{
  "intermediate_size": 2368,
  "rope_theta": 10000.0,
  "rope_fraction": 1.0,
  "attn_scale": 0.177,
  "init_std_down": 0.0,
  "warmup_steps": 200,
  "decay_fraction": 0.782,
  "max_seq_len": 1024
}
MLP neurons of a small language model. Each row is named by its layer, matrix (down: output weights) and neuron, and shows model dimensions 16-143. Each number is 128 + 24 x the weight over its row's rms, rounded and kept within 0 to 255. A neuron's up and down rows have the sign that makes its largest values positive.
A block is one neuron, or neurons of one layer that tend to fire together. After each block is what it responds to, as a language model described it from the Wikipedia text at the highest values.

L4.down176 [177 137 133 160 114 146  95 128 150 155 144 157 139 129  94 139  98 137 110  90 126 127 152 103  98 149 120 128 127 155 118 111 141 119 141 132 173 122 110 152  98  93 100 159  95 125 117 115 102 100 104 107 133 142 123 116  88 121 105 113 138 105 119 114 142  80 135 107 156 118 117 148 127 128 109 114 154 133 160 146 111 111 152 143 140 130 148 139 140 126 131 140 132 107  80 155 125 144 126 169 144 128  90 134 116 173 124 130 136  92 149 131 110 142 151 162 145 102 124 126 128 164 134  91 128  67 154 144]
Description: Mid-word name fragments. Second or later subword pieces inside proper names, mostly surnames and places in tables and lists, e.g. Calh-oun, Kav-anagh, Lur-gan, Web-ster.

L7.down221 [132  94  85 125  92 140 128  96 153 139 125 108 151 131 158 145 150 134 117 128 161 168 159 125 104  90 108 106 151 142 149 178 115 123 163 132 155 142 153  93 115 137 141 123 123 116 113  95 132 168 116 147 143 172 120 108 148 160 114  97 147 115 141 123  98 121 154 172 110 142 130 110 150 127 100 161 111  92  88  90 108 111 137 127 138 122 150 114 153 152 115 153 117 120 130 101  93 130 119 129 103 128 130 162 106 131  98 148 146 157 133 104  93 143 118 124 124 152 129 109 164 126 126 127 126 124 121 126]
L7.down446 [180 147 106 140  91 124 135  98 140 149 175 128 114 153 127 139 133 138  61 166 161 125  50 152 132 100  99 120 141 118 123 140 170  96 142 174 133 132 121 117 123  93 102 119 110 134 151 117 152  94 143 136 127 166  77 109 111 108 125 137  94 131 140 129 110 120 121 149  69 134 133 169 154  89 115 111  87  88 173 128 165 120 146 118 130 143  82 133 111 136 107 174 126 114 141 116 120 171 131 170  88 143 125 161 114 101  93 175  95 120 108 123 104 139 118 131 127 106 104 113 156  93 107 114 119 125 107 141]
L7.down763 [ 96 142 128 112 115 128 162 115 131 127 130 168 166 139 144 130 118 134 110 119  91 104 110 137 115 113 105 152 138 130 122 132 129  92 108 119 130 127 105 114 102 150 138 120 127 132  99 144  94 154 141 159 134 155 141 100 138 146 124 120 158 163 151 127 165 130 115 138 112 121  95 175 145 125 164 126 122 122 104 106 146 132 116 155 134 173 127 151 108 146 123 136 125 114  95 147 112  90 167 146 119 100 123 100 116  99 112  87 162 112 104 152 134  96 140  85 120  97 141 138 158 120 114 116 129 113 114 149]
L7.down878 [116 100 112 105 100  97 174 157 137  95 128 143 129 155 114 108 141 149 143 103 133 147  54 123 107 105  74 124 151 135 130 133 100 148 161 155 143 144 134 114 126 122  96 131 145 108  62 150 132 102 114 142 137 124 123 175 106 133  90 124  73 127  83 124 148 140 161 151  78 141 165 120 166 127 108 134 122 136 109 137 115 113 131 143 139 141 108 120 140 155 174 140 126 116 124 137  79 151 122 156 137 113 125 141 146 102 184 146 137 164 123  76 100 149 115 126 108 100 109 118 113 107 154  81 113 119  99 129]
L7.down1543 [120 142 133 149 147 168  59 109 164 124  99  79 124 123 156 135  85 125  95 130 142 142 109 129  97 102 147 145 153 100 106 152 118 125 143 154 146 113 150 152 117 129 124 123  95 131 134 160 117  80 163 138 129 131 119 151 165 167 141 124 148  97 145 127 100 120 104 109 153 120 122 149 146 103 143 110 177 160 135 136 105 118 132 109 143 111 128  94 122 102 138 111 155 125 137 161 118 124  54 129 139 100 136 192 129 144 134 148 102 111 134 124 126 138 100 146 130 108 106 161 171 110  76 141 122 152 150 100]
L7.down1593 [108 135 138  80 115 101 133 135 135  99 125 144  99 157 106 111  96 101  97 126 115 145  93 159 146  97 132 137 149 130  98 152 126 131 126 129 131 184 170 112  94 150 125 125 114  95 123 132 128 111 135 121 114 164 116 165  95  79 132 167 161 118 163 114 105 104  76 143 127  90 140 153  64 106 164  95 136 166 109 142 141 147 135 144 125 200 124 131 110 186 140 137 114 185  94 128 108 149 137 133 158 121 153 124 149 114 160 140 129 187 151 136  89 138 159 139 123 101 139 115 118 115 134 140 128  94 154 116]
L7.down2288 [ 96 132 114 129 158 152 144 158 102 114 133 143  91 170  65 150 121 146 117 140 137 132  93 132 149  81 188 104 159 137 114  99 123  95 114 118 103 128 158 140 141 128 125 154 120 128 149 147 126 133 102 141 111 198 112 145 119 125 141 108 117 129 130 127 129 134  61 162 150 124 144 138 141 144 122 128 163 132  97 114  83  83 103  98 125 154 157 109 114 134 132 102  98 164 158 149 133 126 101 126 148 119  82 131 139 101 123  90 134 123 138 130 146 138 155 150 139 136 143  84 107 105 153 132 143 142 112 127]
L7.down2359 [135 110 163 101 153 123 139 106 100  92 148 141 117 164 117 119 119 106 129 155 142 165  56 129 158  64 121 144 100 120 124 137 117 173 142 161 118 151 118 120 152 129 153 159 107 113  99 114 144 137  92 128 160 134  86 113  98 122 111 112 173 139 131 140 153 127 144 111  76 101 120 147 135 141 110 152 129  90 131 122 180 143 132 151 133 183 139 126 145  90 129 159 136 129 127 110  90 144 153 125 134 136 126 158 121 154 145 123 153 116 122 137 137 173 137 144 146  90 150 118 125 116 138  93 179 109 117 178]
Description: Comma after sentence opener. Comma closing a sentence-initial introductory phrase just before the main clause, e.g. "In 1399," "At Saint Andrew's," "Recently,"; also "There"/"while" clause openers and "==" heading closers.

L10.down36 [129 124 120 146 137 181 153 104 116 113  86 147 172 116 132 133 100 156 129 152 150 170  94 140 135 131  99 155 142 125 135 155 102 120  79 106  88 115 126 155 129 115 123 135 155  83 130 113 119 109 120 145 128 150 133 117  92 126 133 163  92  75 118 123 175 109 119 156 138 141 137  68 114  92 103 138 148 123 147  79 119 124 149 131 130 106 107 103 104 111 136 144 109 114 167  91  94 138 162 151 143  80 137 147 108 131 173 123 102  98 178 143 158  75 146 124 116 144 104 108 127 132  61 130 141 168 109 125]
L10.down734 [111 165 128 121 101 131 140 124 143 143  99  72 155 133 108  83 123  93 146 125  86 161  97 166 139 129 147 130 112 108 133 128 108 108  79  98 115 175 154 172 138 125 113 161  96 108 143 129  85 139 115 131 116 118 143 131 146 111 161 124  84 117 109 107 154 113 120 141 156 139 146  91 123  96 139 115 109  87  86 118 120 116 126  70  79 162 137  90  96 137  95 177  96 147 147 164  70 140 142  91 156 131 129 161 103 100 126 116 137 122 139 132 159  93 115 137 104 148 138 154 171 119 133 147 134 143 130 141]
L10.down1065 [133 125 119 136  77 121  80 113  99 145 162 164 111 136 139 110 115 112 128 148 120 152 103 128  79  98 100 156  65 110 124 134 129  65 117 148 104 133 106 152 124 111 132  92 119 101 169 164 155 103  99 107 122 115  74 155 130 144 167  98  90  97  85 144 128 133 118  89 180 112  70 146  86 105  95 100 160 140 131 143 164  93 159 153 184 132 156  91 163 137 120 125 142 141 124 154 134  83 142 129 101 146 129  89 114 149 105  92 151 130 141 120 160 145 110 107 135 143 161 122 140 125 106 115 114 134 144 140]
L10.down1653 [112 140 145  94 150 142 137 155 134 110  90 131 122 161 133 141 121 141 147 141 140 141 194  85  90 105 108 154  70 109 112  95 164 127 116  94 130  91 158  96 111 150 161 148  81 104 197 149 146 120  78 130  87 124 130 119 133 129 124 119  85  97 123 138 138 134 119 111 114 149 159 143 128  70 105 103 151  91 189 103 124 126 108 119 113 124 104 189 120 153 116 116 118 115 128 145 112 149 102 129 139 109 125 162 116 121 105  99 131 138 134 125  86 110 113 118 136 119 130 159 144 113 145 153 138  86 114  96]
L10.down1696 [144  99 134 144  73 121 119 103 122 202 153 152 138 116 109  99 125 106 141 127 113 151 108 125 133 118 131 161  65  86 125 134 136 132  73 152 110 129  94 152 109  90 144 139 160 142 121 118 144 141 115 147 145 101 121 138 125 166 172 147  89 171 132 111  92 105 124 131 154  90 131 128 174 157 169 146 159 167 121 102 135  92 167 179 160 143 113 145 110 141 133 105 131 114 133 108 173 118 107 160 124 132 132 105 166 101 119 124  68 132  86 112 186 110  99 124 138  90 126 178 110 118 128 156 117 191 146 166]
L10.down1951 [137 126 116 132 108 113 100 130 141 137  68 103  83 109 123 140 169 128 184  99 143 136 127  58 105 129 163 103 124 114 136 139 145 144 107  95 104 133  95 157 147 143 158 134 119 154 158 130 137 144 103 133 145 109 113  91 108 107 119 116  87 155  85 120 136 146 136 126 155 115 136 203 183  86  96 101 134 115 171 165 113 144  85 135 159 157  87 146 156 149 129 140 138 155 131  95 127 109 119 152 179  78 137 156  95 146 134 170 149 117 151 165 122 115 160 138 126 105 170 129 132 129 120  75 122 125 105 169]
L10.down2309 [100 128  74 161  93 145 142 129 147  97 107 101 120 141 143 109 103 101 154 133 146 212  63  97 106 115 113 163 132 155 145 168 127 107 127  74 148 131 137 146 127 154  94 149 101 121 140 135  86 136 140 132 136 118  79 131 116 138 123 139 111 119  91 101 122 140  76 135  95  91 177 118 106 108 118 146 104 120 155 109 145 154 160  92 118 123 104 147 121 134 110 138 134 147 130 197 155 159 155 111 165 137 116 164 128 137  96 118  96 118 119  88 125 100 127 117 125 121 135 167  88 107 105 115 165 165 148 154]
L10.down2326 [180  98  96 137  78 124 158  85 129 118 126 112  81 136 103 150 102 117 142 129  73 178 115 106 141 140 124 118 156 131 114 132 144 137 161  70 126 102 150 127 106 120 132 175 133  93 115 116 151 128 120 130 110 165 147 125 126 109 120 116 158 145 155 140  32  85 105  97 115 108 118 111 122  84 123 133 134 142 182 125 107 130 118 109 145 123 161 116 145 138  92 126 133 121 123 138  93 136 150 104 136 101 107 153 123 151 131 123 141 145 131 124 156 106 152 166 148 140  97 144  75 111 128 126 175 140 118 141]
Description: Mid-name word pieces. Middle pieces of proper names and fixed multi-word terms in lists and tables, such as Kay-ak, Bah-ia, District of Columbia.

L4.down2034 [132 117 124 113 143 128 157 106 120 133 114 157 152 169 166 110 137 143 109 124 112 107 146 143 131 146 130 106 136 189 173 105 143 129  97 108 167 139 124 119 146 162 109 103 125 156 138 101 134 181 130 127 125 141 175 109 107 131 120 136 120 146 140 121  98 137  89  99 114 129 103  73 139 120 126 115 128 103 104  96 130 129 140 135 132 144 123 137 114 146 139 153 130 103 103 126 145 109 111 106 169 120 122 145 149 133 112 108 165 135 127 109 148 168 143 118 119 139 137 110 176 142 125 149 146 107 140 133]
Description: Sports statistic nouns. Nouns counted in sports records after a number, such as appearances, goals, assists, steals, games, points and runs, plus stray table digits.

L10.down50 [109 131 133 137 118 132 158 120 139  67 107 132 118 148  87  97 100 130 123 166  93 133  52 109  97 139 108 127 180 122 138  99  93 128 133  99  99 123 124 128 112 126 180 124 120 125 122 137 143 160 111 181 127 136 115 143  89 155 101 152 114 151 156 120 144  94 113 106  92 128 146 110 113 133 163 121 152 121 146 128 121 139 126 135 152 145 133 109 142 117 110 128 123 142 154 111 119  99  83 148 143 129 145 149  98 156  75 145 150 136 151 110 101 111 127 140 163 100  88 148 114 125 134 152 169  87 128 117]
L10.down347 [113 142 102 111 128  84 129 146 188 114 157 131  98 107 112  99 116 159  93  78 140 115 117  99 169 142 120 156 125 130 132 107 136 145 159  95 126 113 110 133 128 150  73 159 159 106  90 100 141 173 173 146 131  90 141 113 132  94 131 113 142 139  91 136 130 155 117 138 114  86 146 112 123 111  83 138 113 160 130 164 114 123 119 102  81 118 135 137 137 134 162 116 166 119 113 136 110 125  98 145 116  78 106 118 121 178 134 110 138 101 144 145 159 129 133 102 147 151 120 145 129  96 139 105  83 148 133 150]
L10.down1148 [135 121 118 137 141 140 120 134 138 149 145 117 130 148 138 130 121  51 121 128 175 145  30 124 147 150 149 124 137 113 116 108  89 143 115 100 109 117 144 113 142 154  65 119 122 128 101  85 162 131 135  97 136 150 141 127 136 154 138 130 136 105 166 187 112 112 141  88 142 151 134 159  79 149 132 150 132  90 155 162 145 162 122 129 165 123 151  90 132 122 128 157 115 114 164 135 145 179 133 128 103 152 116 165 139 124 178 141 181 202 129 132 131 171 149 117 135 114 143 130 137 122 118 130 117 116 112 117]
L10.down1239 [134  79  91  92 143 131 120  91 136 101 126 157 107 132 161 128 169 146 115 107 154 157  61  97 116 135 126 102 153 141 164  96 161 107 148 140 115 156 124 124 142 138 148 143  89 104 117 147 141 117 132 116 172 157 111 147 110 113 168 121 153 132 129 121  79 158 103 134 175 120 153 119 166 132 118 168 111 150 126 158 155 129 179 158 158 154 143 157 122  99 125  95 135 119 102 107 127 144 117 131 115 132  99 143 119  92 119 100 131 175 125 140 139 166 127 149 156 104 122 116 135  96 127 126  77 117  95 102]
L10.down1308 [120 154 148 149 130 105 138 160 102 183 120 145 128 192 108 135 175 112 117 154 128  88 120 176 145 134  92 108 120 104 120  84 176 128 116 113 118 115 119 112 105 138 116 119 119 113 116 110 172 113 115 150 139 141 149 167 121 126 126 142 151 134 139 142 139 132 111 136 145 131 143 159 158 159 132  77 127 116 136  91 154 120 152 118 124 144 140 152 152 157 128 164 127 162 119 135 127 115 153 110 115 123 159 116 154 147 136 154 161 130 111 162 127 157 159 139 109 132 157 140 100 143 123 146 110 177 131 155]
L10.down1810 [109 127 155 101 138 110 139 127 159 112 143 134 158 157 124 141 106 120 147 150 130 106 132 147 171 112 126 130 128 190 120 108 124 104 102 123 123 158 155  74 101 161 121 175  96 137 110 111 138 167 160 103 157 123 105 117 122 118 119 141 189 136 133 129 132 110 122 129 137 100 106 109 116 154 149 132  95  81 111 117 146 180 129 116 104 129 151 104 145 119 102 129 121 110 123 105 121 135 166 154 110  81 100 161 111  62 145 156 153 138 138 145 104 118 103 143 112 142 123 113 144 129 119 164 127 137 155 135]
L10.down1915 [156 132  95 136  98 178 140 114 152 163 130 119 109 127 140 120  87 164 147  99 127 120 123 112 118 150 104 112 142 119 153 137 117 169 150 147 131 113 170 177 162 157 114 148 110 139 101 108 152 128 122  85 130 135 114 145 124 127 127 140 121 140  85 165 132 141  96 113 109 123 165 129 136 110 116 124 191 131 157 105 127 110 154  86 142 115 157 122 189 119 131 125 100  86 124  94 106  95 154 100 108 117 109 132  92 123 144 120  89 112 181 108 126 150 104 147 135 144  80 122 160 103 157 116 102 108 148 153]
L10.down1991 [125 142 147 128 107 121 160 130 143  85 124 131 136 110 176 139 190 118 136 119 154 130 115 100 158 107 129  85 148 182 134 131  97 115  87 165 112 144 125 122 161 154 130 166 135 117 150 133 128 130 148 122 175 117 107 113 116  85 124 112 154 141 137 137 134 129 119 121 124  98 126 124 161 156  77 124 135 112 157  96 125 107 115 110 145 109 113 171 161 120 188 128 165 101 157 102 134  91 109 120 120 207  83 177 116 103 128 116 118 144 144 139 154 133 118 104 119 125 116 128  96 140 148 128 114 151 178 147]
Description: End of fronted adverbials. Final token of a sentence-opening time or transition phrase just before the comma or main clause, e.g. last year digit in "In 1968", "Therefore", "As a result".

L4.down872 [115 139 115  90 141 149 143 135 168 128 170 176 138 194  84 121 131 127 103 126 169 199  93 103 125 177 110 165 123 128 142 100 148 163  86 159 119 161  99 115 136 159 126 169 104 145  99 124 111 130 100 169 128 125 186 111 149 154 140 147  95 100 143 123 134 131 122 138 108 134 165 159 120  93 107 138 115 134 119 140 122 118 165 156 132 146 149 115  89  80 162 111  85 124 145 103 145 124 105 118 166 123 138 130 142 119 166 128 141 118 117 141 138 116 131 130 154 134 156 128 151 138 121 109 149  64 167 161]
Description: Time-reference phrase endings. Last token closing a time or event reference in temporal phrases, e.g. year digits (201-7, 1860-s), after the war, after his death.

L10.down92 [129 104 166 108 103 145 100  82 102 120 168 120 152 118 118 123 104 119 133 115 136 138 149 129 105 113 160 116 113 141 132 111 148 156 133 123 135  88  85 130  81 130 134 163 123 112 133 139 128  82 113 172 130 122 131 102 157 114 148 154 160  78 110 139  76 123 133 139  90 125 103  94 159  89 127 104 174 178  92 135 116 167 131 103 131 157 110 108 124 113  87 121 121 123 114 147 165  81 148 121 144 138 140 131 175 146 159 146 166 142 108 108 149 114 138 137 133 126  99 147 112 126 129 135 100 142  92 107]
L10.down223 [148 113  96  83 141 131 124 157 136  80 139 119 105 137 151  70 107 187 141 116 142 125 159 116 109  97 127  83 129 137 134  97 132 172  95  99 125 124 139 164 101 146  96 126 123 113 126 131 111 135 119 162 100 161 136 128 128 132 150 115 145 140  91 111  92 135 147  97 143 107 126 174 141 139 132 133 136 109 142 130 134 100 142 122 161 142 110 127  72 114  74 162 140 132 141 157  70  91 147 152 144  89 142 152 159 110 122 122 134 119 112 123 122 164 149 122 151 122  86 152 133 138 152 115  93 138 107 173]
L10.down252 [124  90 113 118 137 156 140 136 134 131 144 123 116 119 130 112 122 129  83 124 103 110 170 117 106 116 100 133 116 136 133 137 125 144  99 128 156 101 156 102 135 157 116  95  81 162  83 141 104 125 135 143 137 144 145  77 124  54 154 111 122 143  88 128 128  75 150 110 156 134 112 120 117 132  98 112 118 153 178 140 106  97 121  99 149 114 180 116 125 149 121 126  83  90 150 161 140 127  84 125 146 148 138 132 135 110 109 145 112 172 117 139 130  73 174 112 108 116 139 134 146 119 147 168 117 120 116 128]
L10.down266 [125  98 112  95 116 114 108 121 179 135 120 180 144 124  97 151 145 136 123 131 142 121 158 110 157  91  97 136 167 151 131 104 130 109 142 113 122 121  87  94  94 138 141 124 142  86 138 108 166 166 136 153  93 124 134 125 136 109 153 160 105 106 166 101 141 147  81 118 124 137 102 146 136 160 141 156 152  94 117 115 111 128 127 155  89 132  88  98 145 104 149 107 143 121 184 153 109  84 135 125 142 130 135 139  70 121 162 137 114  97 126 119 100 100 128 143 107 153 111 114 132 111 113 146 126 134  94 138]
L10.down673 [111 110  98 127 140 153  87 134 155 126  86 125 107 206 139 125 123 127 153 109 152 114  41 124 119 132  96 115 119 142 105 178 117 158 112 137 141 131 151 136 119 106 145 158 159 188 132 160 155 116 126 133 111  93 120 128 155 147 141 123 103 100 134 163 146 155 143 139 113 142 110 174  93 126 127 152 160  97 157 139 114 144 147 136 134 161 131 141 131 125 105 141  93  96 100 128 144 142 103 131 157 153 125 164 150 122 141 135 161 150 170 161 147 130 120 193 107 156 147 153 122 125 159 119 115 124 140 152]
L10.down802 [131 106  98 106 110  79 114 161 132 148 133 115 132 124 126 123 158 116 115  94 149 112 162 119 117 141 128 159  93 152 139 149 121  83 146 138 120 103 132 119 130 132  97 128 162 155 160 118  64 119 138 122 148 121 137 112 106 146 150 126 137 114  75 124 140 144 136 117 108 110 107 129 156 135 132 167 142 100 144 162  74 140 168 176 127 149  69 161 141 136  73 122 126 145 112 132 113  90 125 110 123 172 134 154 113 140 157 106 116 107 167 109  88 139 164 159 148 135 169 167 121 116 178 104  93 127 111 102]
L10.down1257 [131 132 143 105  90 128 122 145 100 152 160 155 137 115 112  89 152 129 149 112 161 127 106 124 118 123 115 145 131 189 110 129 171 142 114 119 113 151  92  72 105 127 107 131 103 128  87 102 115 123 158 122 121 101 156 139 129 168 131 129  72 115 139 142 114 104 162 103 152 113 121 162 128 127 133  96 142 119 112 138 132 105  90 157 171 130 128 128  84 158  81 141 117  88  86 134 153 172 106 143 154 140 118 143 174 113  97 104 120  74 126 147 126 138 132  88 123 154 112 170 135 106 157 122 145  90  91 156]
L10.down1419 [144 139  99 124 100 130 113 147 116 146  90 131 115 142 142 135 155 154 121 124 175 150 144  97  93 138 127 109 133 123 135 102 161 131 130  96 166 127 110 122 117 115  94  77 149 141 106  97 121 134 136  93  81 112 116 166 151 151 116 150 169 100 102 113 110  87  95 159 116 168 132  86 139 105 120 115 127 146 123 178  98 115 124 128 140  95 123 141 164 124 148 213 174 126 183 114 107 139  79 107  98 197 104 113 185 141 114 138 130 133 144 121 137 123 124  99 143 143 118 159 139 114 144 156 121 108 125  85]
Description: Sports statistics text. Tokens inside sports stat lines and tables, mainly baseball, such as digits before RBI or yards, table pipes, and "with" or "while" after home-run counts; weaker scattered hits elsewhere.